config.yaml
n_layer: 24
n_kv_head: 4
norm_eps: 1e-06
positions: "learned"
tie_embeddings: true
parallel_block: false
init: "normal"
init_std_qkv: 0.0312
beta1: 0.9
weight_decay: 0.063
final_lr_fraction: 0.05
batch_tokens: 131072
seq_len: 256
z_loss: 0.0001
MLP neurons of a small language model. Each row is named by its layer, matrix (up: input weights) and neuron, and shows model dimensions 0-127. Each number is 500 + 25 x the weight over its row's rms, rounded and kept within 0 to 999. Numbers have three digits each.
A block is one neuron, or neurons of one layer that tend to fire together. After each block is what it responds to, as a language model described it from the Wikipedia text at the highest values.

L7.up82:452503525464503502483527501483481500489522543504463494503491520556504473535508506528533526537551492502464501484479530487493529487495522483552541550494513520515527466466488533474481483487515506492554489458519489524541495490495532417503486516485520469509500467482511518482499495519497497506521479504484496536441508513506477514512480467520514443464493527510461526502489465491487522513525
L7.up142:504479496509482515499462523518476533470533514521508476510507472523517505469535482518518528546574459475474503481478541494510476485449499447530489523496484507531565483508491491497521459489522524499498528491457486478508527505466512508522511489493551453530487527520527471482508497426472493489524466466463529530504513526509485472488507542534494464511510540530478502503480484483566489514499
L7.up210:487524542516455463517472531492477536487536526505529502513490509504530429514483505434530514516555511496520512481488561512474492501489524516485542499509487536497544536470487514484495486481516521477519505464526535500498503487561496492540479479531484472503529502489488522517516511429533499530472494501478495509534513518544496467472528488517488507498511528498456494523499503546493524463471
L7.up238:516474494498480548539480519513453525462549500537479520508504463547474494518500516471529513499500508440529492490501517521485487490477533494506535557510466502559527468503439516485500483491511519484505517480510474501474495461486528476568479473491499469509524494492519528494539539494454454487489503495497563519472534518530516528480510528521482477504506523490458503493505495500487487481473
L7.up263:503489539524521469532490509506490531534527524529496506514500472460522500507537545499501484526536495518510477513504528484483462511471535507509510561476465533540513508450486472509486499491515493496504515458517467517514521459472501494514477467462510441469480485484503504511510511513459521515484480485481546505511501538508486488515504513581498463456541500514471485448484520512486448512505
L7.up617:497497515460466488526507488520515521518527531533491490533480475503488528485550545473509509516523562531547504490494518507466517476525535505493491526479497511516537500447476473509463492494475533467492496518501486490483498481503505488515455468475503507476530474536511534476485525489455514507576506495481491483490507500513462508494513506497474470504495501490478514539498516443532471464524
L7.up677:491476481469507519520508495522496487473499532559511528503497507520510498534491566481533491526543463484516477494502522506490482480471524509494485536472500475484521487465486526439463512495509546467513509490489499516527488506534483491538473467445502511503492485511474517470522516523474533534489496477492531491506533479527476478481516517503503480425484541520491463461461472510507527508506
L7.up729:522474518476464500498497527518466500497516520509482496516499517506532499534484544466516495521526489498528498499493525484512541499446555498502507561476527495526563497462478508459512511488486539473550495519519484528549474509525512489542465436480515508474491481503506519497502515506508517549507494505451548532444484547471501517451492490500499452457495507530478487497481539483498534506497
Responds to: Letter a and r pieces. Fires on the article a after as, is or in (is a genus, as a congressman), and the letter a inside -action words (transactions, reaction, interaction), plus word-initial r/ra pieces (rates, rapidly).

L7.up267:525508497508482521505475535537538497430534496506533503489498498506457471506513463500479520504528496519504523438502507494486465516507467503527477478505491493489514519523528496511473494537513497496481475478512472511468509521515522450452519511510471501477496492501548476495494466453544478485513491487548492474466527489500466474524499479526514491468494462488491494521506492487551514464481
L7.up293:501529434473513528489524535478489515499529541504468505494538440503493488529504501502510514475528536515508514462490538512480456521480458487499520502491496492502510510507510475477494486539482499498526466476497501465481521527465493470505512500510514515547503505490536505513487471482518517513475509495511506514490553509514479503508482470513516494507475481487496494531497523523522454489524
L7.up348:537516508486500529498457534478482484493526513517519513492507534493494506506486535471537503496523508492499509511493510529464514480515488523504510512476529493529498514471511477470552438540471448517508529495479497504509531560510496488510510512528487451495492480497535503520506466497506527541483493460474494488496509475503491481492489483511471476470442475503466498553481508497510524490509
L7.up501:543515518504533467543461521526541489450528476492500532499505490494492479526504505485544462504496495497470482507487487475447504535530528493508516540497521491542468523478503512475447488517498513521545517483460515494476476492490521476499496495479483508505487485474533515457524498502521478485515509481461523473495556484526492519531479479501455489477454507479463504531502511474515485510501
L7.up535:511522489481486530532525511469481526549527514499512490497501504471521492526505500470486494494510500510513487492470530498492468478536464493527520504462517470523514499471504494500550494528465497506503494477490484533505549544482524509482506518503521478484489476513544555475462488492508500494531491507487501478441518497506472506522500487516543445489473516514459499539527518515541501493560
L7.up672:503533489465509492490487512547502498521537462497504500503471487467482488517500505474500532496493522508475485453515530505498472477530514523484504497495502529570496515487528533545512493509504491477516479505506498481519524495508507450482501465514504481473506471522588490493501481396509517493504518485543506492500560479510472504533538534521484505503475479527417509499516493554512449471496
L7.up799:489518490489468502475480480488500482469494471515515502546525522505473501519530471449502470530535531507448512504459474521448508549495488506502482482478486519471506467503493484484510510506481496487498506459479505492502494577485529466478533522527453520507524494499540495461490508530524511502497498530481475504494480516499516453523529510468503483487499490493492511513492507481542506515526
L7.up946:544526482523519517573521503517515511499562514481515527503533491517497468537487479502478483455486487484477502501513492494480468528520500469491517522495462498523509474507474494521496483573465502517538505486502508540492551506455525488489504510497482479480510511433516475489485497508503476485497509483485493509465528496491510482523520477526513516464473494452471531517488492499496500443488
Responds to: Verb inflections before prepositions. Inflectional endings on verbs (-ing, -ed, -ate) that take a following preposition or object, in participate, resulting in, based on, featured.

L8.up21:506493504501532525518518473499500524460506519480510518501541531508509470545519516492508497480504527453481511458433513473485487488534508510517563493471491476492480512460482510457501484491500496515528517458504483477535505485452558495535478514503531505479511523468482536465499500507546498472484486491528491454499571491539521452464553532535535519451520542481509451488499492520497497498476
L8.up259:483463495497497543514491494508464506477511516502487521486518483484483480523511467497486510515534510444503496500494486501479483492504522521480542520488506481473521527469524491478491518481496559487505472471450482514535504492465511513503472495468526503520465488477492542534540472515469552482476523525509518480507525536507503500460509568500513498475469530517471461481501532530509505475489
L8.up682:494518507444501525534515519451505494512503506516488502522519509508487458494514493495488512521498550450503492474492498467436481484501480519498537520479527487530491479499476516481539449490535523491527482496464468529523513531480530474531504489511523515482514473505515474455516544525503503482546501547494477490503503506489489490465547505503506486474496528517484526485506485511498535450524
L8.up831:494494477493543500472494490476456497527508475476490479513515507489512488500510506491496450503520498451496486521529549534457507459486504513485485544494491531490533564502510532470552511496534485480503504484466490515519505486494518466528508522515555499490521497478483510511517511493447526515453488511491538506538526525506540447464536521487521490493439507495498492479452496528496512447481
Responds to: Mid-word stems and civic adjectives. Word-piece stems in the middle of a word whose ending follows (impro-v-isation, Bol-iv-ia, public-ations), and adjectives such as National, Civil, Public, Eastern that open institutional or regional names.

L5.up572:507471499455464513540512520515473477459533485537497530487522510492450490526518517497498502474485531483497476462519529496499475504533544545507487515506479495519509534493497507462468527495486538515551532537504454525468481494482520488556472495485503483447544496508514531455476516468501506517480475471529480498449482498528498496474543509488531456476498534494463460501494478498509545521473
L5.up963:509505506447482496535491522471494469527549491560494468511460525467483472466497519431555523506491522483521434499524522500488516510523526513537511535484492496514523504465465503444480509497500511505521490483495504519482486460484501456510471478527511502485529483500580525476471474480502509480504523501541548509494516520478494510478496520522487466512510515494443492496456510496489529469501
Responds to: Articles after prepositions. Mostly the article "the" (sometimes "an") right after a preposition or verb, especially "under the" in supervision, auspices or program phrases; occasionally "Br" or "r" starting a name.

L8.up274:502539494472503527477506510491491524526556558479492492482532459531520500546504477515500473488495485493483532513498551502493485515553501506514527525492502457534514487495499464434513486519484507487505500505527494462520512487415525456477531519501501469487540479443522537476439487505497520458508509482549492542480545523523511480497525476486480475515496514467491547552442515513529535457490
L8.up599:499503503511512544468506514478541528508529547483473521493525511512499510543482560461522524539507541467511471479512553526506494470495452476496516545476544465516521508508502552471512488500516471484501498441490466502529468532489492505497467539519536474470467464479535498476464521516518491488489484494505523516474562460508496495498482472524440460479501507528496498508506475482511508476525
L8.up883:551500513461539506510499455527518511496560480533516502531479508476495534506550500517519500478494497487540495448461507464471495502510506500493517510501467493505489522488477485494494514530489478517516467505524496473502482505459503499441527518483523513485507475540491501479478512521462552499493469483514501492537530487488466478486498506503475504502503503508472483491463526472533502466534
L8.up924:489520437484535497495542478524494490483574492503480468457505475509513486515499501494507504504487507502532511488496546479508499513533496479497533493486520471542501464503505465505519523490512521547532483500517485555538473508484511488514531492513514500514506471501511476495498465476477484460547525530556474522493537489523485475503500485498471475471483480486469516502492482512502529460516
Responds to: Mid-word stem fragments. Middle word-piece fragments of multi-token words, often verb stems before -ed/-ion (disc-uss, con-clud, res-um), plus as after known or such.

L5.up587:473483508520502515465497501527471495444482536476524517505499492485474494490541486507534496550518551486469500494480522492494482524506515480471541496485512483518481511465533463460479467537550461525553485481520486507524514533526532504478490519487491504484544509474542477532489450481440499477507501514496497526490486511534515485488526526476477519500455488500465476524519481528502489479485
L5.up766:487526492499524510489521538484508500470529472489490516492467502454455500473513519510525456506488521508499446457508486463500435484534514498497493501475491498548492533521496487479479460512557489511521516496490448491489478511519482521469497529489491433525554517518533504525504492492479464479455513520501460541475526510522522513493516485503517497480458471507469515530514476500510509488480
Responds to: Locative "at" prepositions. Mostly "at" introducing a place, age, or chart position in biographies (died at, born at, peaked at), plus "of" in "Battle of".

L8.up202:497506483503500523466489513482443475495507526516510553523524469504469468550522518473555491519517478496475476521478482514533486482459523476498540528493490515522528508487472521457498480511517516481496487457472519480484546463524504445516486451487524461484533523516537467485518489505493525533479520519502507481492484509512506513502500540507532448498508534499459484519490456496486506504525
L8.up280:485493500532516512487489508465454534504548564515491518491489462503506494478508531478539474539510506514519496511520514488501483484479555502464473521465510476543484478437502530455495491507529541516515504480519506518507499473509511477535454475506501480520522483502521495511495477474469509498505516519466556538528497502499468480508493467536514472465489488526443481468525524503509473520482
L8.up316:517505476493515492497526536488480472434528496481495549492503522492477488490480516424489472488547528517485522490500501462491515492498535461496515543475520495513503486437469487473510457523517508468565486486465509542508496507496492487516519476481558502517539515497528523524503476528450492479479519511489485498516497490502501517483510538535500471467476469530476444538486472525496504488516
L8.up816:499522495479492508546495528498473501462479541522510528535484527490465495482465521469538480476539510514497460488532528519498502495462529515501499513470500502498496563461468532484476493563490499472520525484499546466483498501473472497507478483511485502491512493459520473500522509496468489522479495480515492467448500460522500509489493502511521517473488492497514462538499448518475492503496
Responds to: Word-initial "b" fragment. A lone b or B that begins a word split into pieces, e.g. b+ill, b+owl, b+ench; occasionally other openers like ar (argued, armed).

L7.up114:514520482514476498511488500473459543492505518480505536509504426459506488532490529521482539525503522515490505487505511505456520511447518511441537476470475509535497480487501475474513479488496523504496493506491494459492506516540506456522467461519569516492512543512551520500484497498555524499484492542491521453503537521527506514487492520483512484473449529506476481523510490524462479500503
L7.up330:485450508522479525470527523497496507514543495488522495492444488474478480460497524470532501572495518503513429504514508489461503510512525518461507522512518531512507521508478488507442530527535540499509503514443468523522497513503476455508490492512510489524510475525525440503475486479484506510499512487472505525521490504506471476497499512524471483467449486518455488512522433520496486490462
L7.up429:510502512490479539513438486492478497482515521570514508520492498485513469519516491458490497505529509498497479499486480559502504526442534541500510518470476508491513505508454489466474513508502551521511495515487544526486544486481492461492458497517481503497495527492494496472523481514508491502493489502517549451502534523513478496505479514532465490517493501500445513501543472538487488506513
L7.up525:492482535454528495499466530520508467484533478507512500522481472509498449471538527483536492533506570496451500486549540497512494500437582528500478558474513513473514502493513469483462541487492528495482498448497490547479524485491517474525486501523525477512514489506567527482503484480471465508514517488529541496509534529517472520515490484497472510498452498532465496519501488507528497495534
L7.up530:533473514523504503465478539476513485424524505501508493520502487502512457466573485488537511494524489485506518498495488521474489489437462454498484497523490526522560496481484523494469551519503518516504494482476515466474490522501515492485486483467507434504496514470499435493462543498492479490520525496524545532488525490474506523510497495463484495451499499495473482477496495464485486512498
L7.up585:523473504504469484500513504477477542517512520516522521517479438496493486529539525441551506497452502493496500500509489548530490493473525510491489514503461519545532522496492523489503487498526464495518456485465485530510504474550486518499512445504521446502537523511517470453548521471532508502497477513480507513475468517521520475514519563512537461500502461461480473528470476499520487498487
L7.up971:520443476492528480501492482521440512483509524533470507518511505490495499504505479498522495520529520452524528517498495481481485475492548493498530566473480461514519510475491515491470505486491518512536521502455473497498500518533526526535479489474472529474547501475498536503489487533467505467499461507480545504553522471544503458475503573475504513476491492515483501446487504531507497504493
L7.up1013:516528502506502535496465529482475517528534506491503521529521459564505498513512493456516459482494486470463549543494513503520512492493521526472496498495510520506485505497498539489446502497476482488524472483500494480474554484509509483528502503537482475483503476453529522441514476478506565493521480500510491476485495513546514486495512542500464509484506522451500499508460508523492483495488
Responds to: Stat-table zeros and "first". Fires on small numeric cells (mostly 0 or 1) in sports and statistics tables, and on ordinal "first", as in the first round or first half.

L8.up199:528498486500514528516493501462470510512504512506509504544493471483511475489511493441474491506519469467468489514490521458518512478523529512497506511472510525535504524509478546500482502555498497485504469442487465488470493482481541459507520483486509469470493463489497493475526488492493462489479465518497503483540510542533495477515510482550504479496536504521498552470507511535529490532488
L8.up341:543444449491489550497485502475488486528512502502502505472510489488520492507521452541548461483550509508509498499560513522482492511520493545483484547499470506542490505504489507485530474488501497536540555498473473509462501513490553472491568510490506460512548488535517505503468434549489540530464498480489506473523489537493504532512516475518554495487481508476503503488475504512497512516468
L8.up891:514433532525481555486461500490464526544515476519491515536523504508498495441503501532497495498485505463491517508503504492515468511509518514527502567487484501529486479499510467465466510520526522497547462477471524505518571524463472492496489506493492497494460430499505478476515489525484521493516491491471465462448503510464468516493504517517493481475487466516487517491516510496483492507479
L8.up995:542508482496524535531461534473480489487538503545485511510511564530524521470491516460497483511539494496485514499561489528489526490491493510519525592480465535501497494492453533500505469493500525514484497471443521525492517540521525485501508466474507476487522496512500498503499504520463489521506444478473518491490501519496496514513498502536514494451512510498487465481470516490501485517538
Responds to: Table digits, mid-word b. Digits and spaces inside sports stat tables and score lines (| 0 |, .000, L 3–4), plus mid-word b/B in names and words (Kolbotn, probably, Busch).

L7.up196:521533515465542538500491528474473498485481503536495482515459476498503466487527470428493496540533490510505467508525523503456528463533493500517524479477523465520518531446505518500506494516499512495510488490501486554495509504555521454544472482508458474479540490506548442491501515482486466523466527509511536491517478511509477492524511537549470485480495477508449505498489489535530529494487
L7.up220:524484514487501463494510488457477554497522477509534494502479505491474469492567501383503463533495518486513485495523561503499497489505484538529471516495516495510534524482506509497511506541542492502498495478491473538516521490517551508531536475463509492492487535491538453446484496482433468496529507487529518485510508482509521453517528491475478468472505491482480496488454515533522497505528
L7.up601:500484481511479486534486524471484460502572535523532482508440531490498465489500523474540501501541514532507479493532550487464482504492543521497470515467489508508520522490477496461454530548544512489477516468499494504481515500500512498572448486514476471486492479497527485526501470473466475531488498524545522489529530511510481480526527451493467522487466456491495477501530508476538493514521
L7.up707:501546512508476516495457511516502473500574523497461500528485497493469491500510510484490494482518519513484465476544511493510464522495515454520534522496467547541537497473511512497488505501484514516519487489489516515482507469498525453477511522499510470517499468467503500462491452492472493467486512481504501516511509499504467513548517485515478468510478491516435490521512485555525459517508
L7.up767:487475495528485492509515475518507513496554492471488472532487527509465487457507531535555486503499494486505477490499511521505510497511490467461484505476512510500520477440479489522503531538486498519503477442522491473542522496484554462518504481506506489539502497446513502504502462491459467552500485501508537522500519469520494473483529462498527504482491507481468513502480533451533493496530
L7.up770:507524503477494514506466525457535483508510510490486479528512548546450479507553473456528513508533497498492447494498521506510481514492485564544450562469506503489486534517514512509522513528542514494509498465471461504502518535475524440520496455521450457449514475468495500503501495508500462524509498478518507502543514508529520502513516468520505493516479513494476461481558462516529495508453
L7.up913:479522481502517474527431505475507528481519509506503480535494523459512482556503482519519513497538534504549491494454528479504536499510554478522510515493462508509526502467486484451499527501527511505500540442511499509533496491523520513516459472471475487493529524539539510454471525519451496522501497484525524467517528510532532481492550448487483491498501479483454492503511495513508516498491
L7.up918:551501480449505534506454530490522479517540548516502494492502541498477527481505519443519500481527500513505454520496508546451476516490598531476519501482497530497499545504457509490515456521515499499481498491485481457468538487501552487538484464502476513487502499483485464514511496451458499471501490502515513502518504507500542515506476486520451491487504526478495518447466472508465516518494
Responds to: Block-ending line breaks. Double line breaks that close an infobox list, table row or paragraph, just before a new heading, title or section, e.g. Status: Retired, Language: Swedish.

L5.up637:516452499489523526499467498515480535508521522508486508518519503489514515511511505521496484474483477477523454464498524535491520551495531493457475497473539501503492496474469514490481517510497592530504527483492488505517521518505518519504503503523492467522503519504519504515462485490478489477515468539489564527522475468458566447457473519511504455488456525496494470485493477519502531526459
L5.up688:503511523518499533473477508486491510466537531477461499529482537521488510475530490540480514486541506494505497534478492520436504529513505462466527554467504474535518493461486496489492521533485494593535481493494481453489489532508496494463475496530482444485503503512481452503485469523495476498491490545477492509462479525477532510483498506512502460529484472523476474497531517530503497489477
Responds to: Word piece after B. Second word piece of names and words starting with B or b (Bed, Bundeswehr, Benedictine, Bebe), plus Isabella and spaces between a month and a year.

L5.up87:508454513520465495469517500514538540506498529492508474512510485511511493549501507547520507549558498465498503518470495489475525522455514461504476523469481464529522493537483504495460533509513549524494536470468478492520504518502516513488467508516463487470496510488469510460441472528524462500460442497480529471516511508477509508488490515547528508509508511446479516468489533553509493485524
L5.up356:519513559512487519513485495545465554487491551542486504500482477480514516522513507518508532497516536493492491501447496554482548496468541497527470477512477511513536526470456471513470533496514527483494491503486491519494542518504487481506479475467540480487479540496461491488428491483496472462475466507475544483505495529501513486517504508517520507513449478469499477473465550503484476508517
Responds to: Mid-word fragment pieces. Short pieces inside a split word, often the vowel u after a consonant, as in J-u-ly, Hu (surname), Disting-u-ished, in names and lists.

L8.up550:512486499500478504537463519521482514508553541520503461468490465469492502490479507477543478500533510507491487466493565482496503499536516523512500487494495508545522500499522495487464522496488598543508542505505455516517491482534496464513494519565445508479487489533535506508486469465491466521500484509485511543505491495497504469501488461540481497491498467519454536484536497502509517495455
L8.up613:519479488472507499496508496517495496518573532503488514489488489539571471516491475489521477500496519493490492516519562479519511496489515509529478514496462471493539515466454533532486487515527525530504576484516482489552531510521498451494516441494507426480497467488495504491490524518466479488528434485529498502480506484537495542491495487538500438490518497477484545489489487510509502496478
L8.up619:486493528493475483480484528504506565501536559468516490490470439525507456481487523501531517551569515509512473484529544483442524518496538523475469513486505466556533486459474510499502492499507554512515520466528507493514516520494527419545470486510501490504493531477536504519466509506479497516518499522459533510492524524505478499492494480549513501506499508488478525500528532532510476482488
L8.up756:480485490481474493484518496520482544506547491540501519507500446515511455481528523533491494508520516480519516477544519520483474482478534531513487481484456513526530477487506505510491486488528538487508485507426465507521520464524488450537500484498515464517490491556533512492528514455492518455527486535481508498496549504497482510497506548533542520475484530514465441525527483529501494496502
Responds to: Indefinite article a. The article "a" (sometimes "no", "his", "my") opening a noun phrase, especially after "as", "have", or "called it", as in "released as a single".

L5.up201:508533545545509492531497511484497499527531515500482505473529482491525489489495492502515463516501524453476476492513531501563498525511499508549538530491496479473528528529521490476497427528553486521517477463475502500542538487491513478505505525521495478470517488489477527491492477479469497470535496525478504520519576492544491444514523514508477502471503513474486533538464529492538505442543
L5.up986:507526484482500498507473512476525482492518478448473479488518541459493506545513479502503534459530464497461473494513556517489517522515528429523540492480504526568507497512479481480534461485501502513581482497501522474520495518498485505494507500512519506504544504461538508491500510463498510485507508496507456536483526486561515475488516470467458475540470477480471519546491497491527541467503
Responds to: Verb-completing suffixes. Final word pieces that complete a split verb, often a participle or verb form, such as -ed, -ing, -ated, -ized in prom|ote, recogn|ised, excav|ated, followed by a preposition or object.

L5.up629:528492520482503579462512508509458505486508489483463490549493531523477474494544504495524513472495471470523480507488505513490499455521553515493540524498489529489516506495455523492467533486503471459509539475508476511512520478488525474522477523500513473507516535421517496494467473489483483489492485465493567521509496526489524514499516516482481457482526474510500492483482470527530495517516
L5.up792:525538471532455503491466537520448488458542487507506485511533527488503498558496491487462537487545491497511497502461516506501466568508527509503493520482489495559533496515485455485533491487504516505513499430456476494465512522504505490503506485475540494462577492504535500531525485507526473496479521508501519473514488538538511493475509544521495424507442508527482494547508455546514502508484
Responds to: Zero in stats tables. Mostly a standalone digit 0 in sports tables, score lists and statistics, such as a 0 in apps/goals cells, 0–2 and Home runs: 0; also some hyphens and dashes.

L7.up281:503486512564531506459498505461476485499528552485479535520537480501476489498533517496527512497488514512501480518489503523499507482492509509479501522479486511516509516488459495535536462522488491504515493477485453524476508485504519439491516489509527455482530537440526464523488457532502490511495470530465511511495452516521520508493508476524491433492504489496471464519497475547491520498501
L7.up377:543450505506494518512488514497444487495507544505497494509457534466487521466484483460521509538520480506493489494520507498442511520506508510498470530494494518489489499508501514527482505532475485528511523473423494489455514518494506451503523498502467492549537512539553481524451441506459463522488496531493510547507495472515500470495509526517515507483495468533462492544509485492514475490483
L7.up475:510518483479516487465455516490463498453550506454485521523536503473500476511511516474476464511526548493503490509507516539483512572508563537489511515479497511502489514476508470472504500527499496524526504503501539487535483539504514486508485485457494524508541511479528481530488437488506487501506506506492497544524500494493517505481499535468469486496467480478461501542507427529488498489473
L7.up696:522531484498495474548502473473454483469508520491499497516468447501447488487544503436523523525523515492464479491496498476454538506487525470482536541480516517532497506460468476479470558524497530510509520478453519466474485486521502474492505444488541530527508471529561505485512471504473500477501500525514522490531516496508486499497465512488511495456449484525451483503465473508490473495522
L7.up730:499480478562487540484502521437465446483485517483484526516513487449491509447480511470502480513482537496477460478510501531502494518540506523452507542472485523550478505466492496475505491521536497490507471499465447448526526532538498477508484488494503496509568522483531489504528445480451490506494517512531534505490487505502481493487499523478502506504461498515465472535514461528494510498522
L7.up768:496495489512498496464488517479455491494560493499511457494502507461477522487522465515508476496502502471495520507549513512520522542543509453544501489487482524539524511490484476497432478505496498510530476477481487509542539464497471457497487486503515451498508509528514479494527456460451519479455508512487491488500509512486484484503520483531559476494507475545454546509497488487511526451506
L7.up865:505501501530509508513448528512458474451516528465502511495553544469544498532503491474498471522524531488491491493540498537474511573508557506485524535496468502515490487487493534462555474500515528544545531509487502480522489494514516504516525454490461503517569513509543486506470441517475484541497499524486515479528530494485508507490486498483448494496469510466442506488471435518496434475482
L7.up995:530476477521527511483502515499449473513546484511499503508523464488477478498516478537480439494483522496511501491507518529481470493482548483519482522501488505488531511512455476525457516495513475529512524473508482499524520499527514482523508442462516468539527523467529459465453507454494545440543499468494499490452479490474519514524537521486497498518493475503482528555521507499535504479507
Responds to: Locative preposition "at". The word "at" introducing a venue, institution or place, mostly in sports and biography text, as in held at the Stadium, studied at Litchfield, located at; weaker on "of", "in" and stray word fragments.

L7.up147:501477465515468594453526504494482518456491524466490514511541481500453484506460511520540506489492511494475486456490487505496511527525496534540524501502518522516520495503481496469489494494509475524514459465441429473542529506519536497462517541499533466496513508503507494503475485521442486494514501520520482542465505540532499526465515489468499468484487505520486518504527466494504514479459
L7.up212:500506499506461548509499566472505496489505543495492494540497496460443487469494487540539517455497504499505496489494487484429468515516478511442503525486502495535522500503493447487500524511520484559486490504472460473494527561463522502490479537493487463534531514501486470460474502520519470485520501507538461488462503529490523532470527536497508494493464497486471497532539474496511515478479
L7.up347:504505573492495539514515495451477496447516478502480508535492505504450490498511507444520513508498521484491495499485502538469522508531516536488527550484496513530495474475493512443480488496487518472534483487474503497479508499478528488536511508464534500490503478446509561496499510522501477487495506504477508490505503506512507485484494515452484485464476508534490476518500470496506535496506
L7.up399:502509499501484539483533491475517508478528535499518479491509493446477479498520515517554499529522516483493459495502501512503476542543471513525526519469526467512502480533529452485506498525527476491501505446469441538485521512489502469488507517486525476488520460502545490517520495497524450518451516518495492506478542506457462461511494508522530482472505520529462484541496490487548516463517
L7.up552:498462520462499552479483504460496528455522516507469472541490503493491508494509507524493533521548495453555478488490504511465512532517496469507526507505525477511509483510474481469488520515517505468539476448507493539519474519505545487520457508477495490530507525490513496511454499494511498459509510475536530558491541496485513489483559536497505470493517476511475484490468478555496521452472
L7.up660:510545530529466540516525552470453493497537532474497490499493466510505470520522492526550512504517492497506482509496490532479479476537479468460521512486537493479554486453505498459537504495471517484509491464503469495502527508529520509503491460512528451492526511482506485525482518506449523524466514533481504512460489507501491499493504475466499460450458493529468494540510531476494510509441
L7.up701:496507532548509536474510517474505486460512514452494495540515470481441472498528544532476507499518541469501506495502476555462522512558523504458514503499472506517531514487511475519510478489508484495503477472461450540508506503530555515522497480530552445505523511473489490495492493510516459474510481544470520486500515522480511519492515497511496477490475497496480482531509497536525517459482
L7.up709:512466534511510544526504529497502509494562512470496500517462520470481472447540510522555486514614459491498495482517536534517489477527509489508528534485474484474531512506524486477470484523497513508510489459464446542506503509510509497518486500487533443514500484494534491514516486505458431455470490502492532528459516520496500476510510535536510452462544481522458473527513488532523517472488
Responds to: Mid-word fragments, especially "ab". Word-internal subword pieces, most often "ab" (Malabon, capabilities, Elizabethtown, Qarabağ), plus name fragments like ij, omb, and occasional direction words or " of".

L8.up267:485486504446493493535525498530504490475488508539470506502448474515496507458520521475535519510517454492527505473524557498501493474485516545536513529484492488495561503457496502501479502500504553499526472509474445525494509483503533484541468496473501509485497464535490518507506521485504472486558517527481513511465512499539474488452507516506506515519483528529454466532494443472501518475496
L8.up443:486517485485519493514498495484491493521556528527489487528457444502513507510503540481503494554574501525513480453511551473449486493492550524508513539500508509537496464451517534515503495502475514534531496506543508494488494465510496466513503489475492482484501465499535495454491424495505509510511484496480503507482486501541496493528500469554498448500486455509420521461509532527486500498468
L8.up672:535490472456492530465490517497504503486513535554510513541489468538486480529518506455504497513509488486450502505501500483469500506544527506508485516486506492551511539449493528453525539522478491515502524488470538515485508489481545520495480500459482491461468505466531504431485499514490497503487487499527515473476520495515508512517520481512509471485512464476467422494493499476522470496506
L8.up865:488504489495496472460487507502462510497566500522510478509465510517473458493523466479562497560533512506521492448462543516463443502516556579540478516501478509514504491491473513469518499507494540514503536482506491510490478495484551456532510458495497434469508521481502498472475487510497496490481481489504483491519502512523483515508531490498532480492494476501489474456521478516511470513459
Responds to: Article a, section breaks. The article a after verbs or prepositions (was a, from a, on a), and double line breaks ending infobox or list fields before a new heading.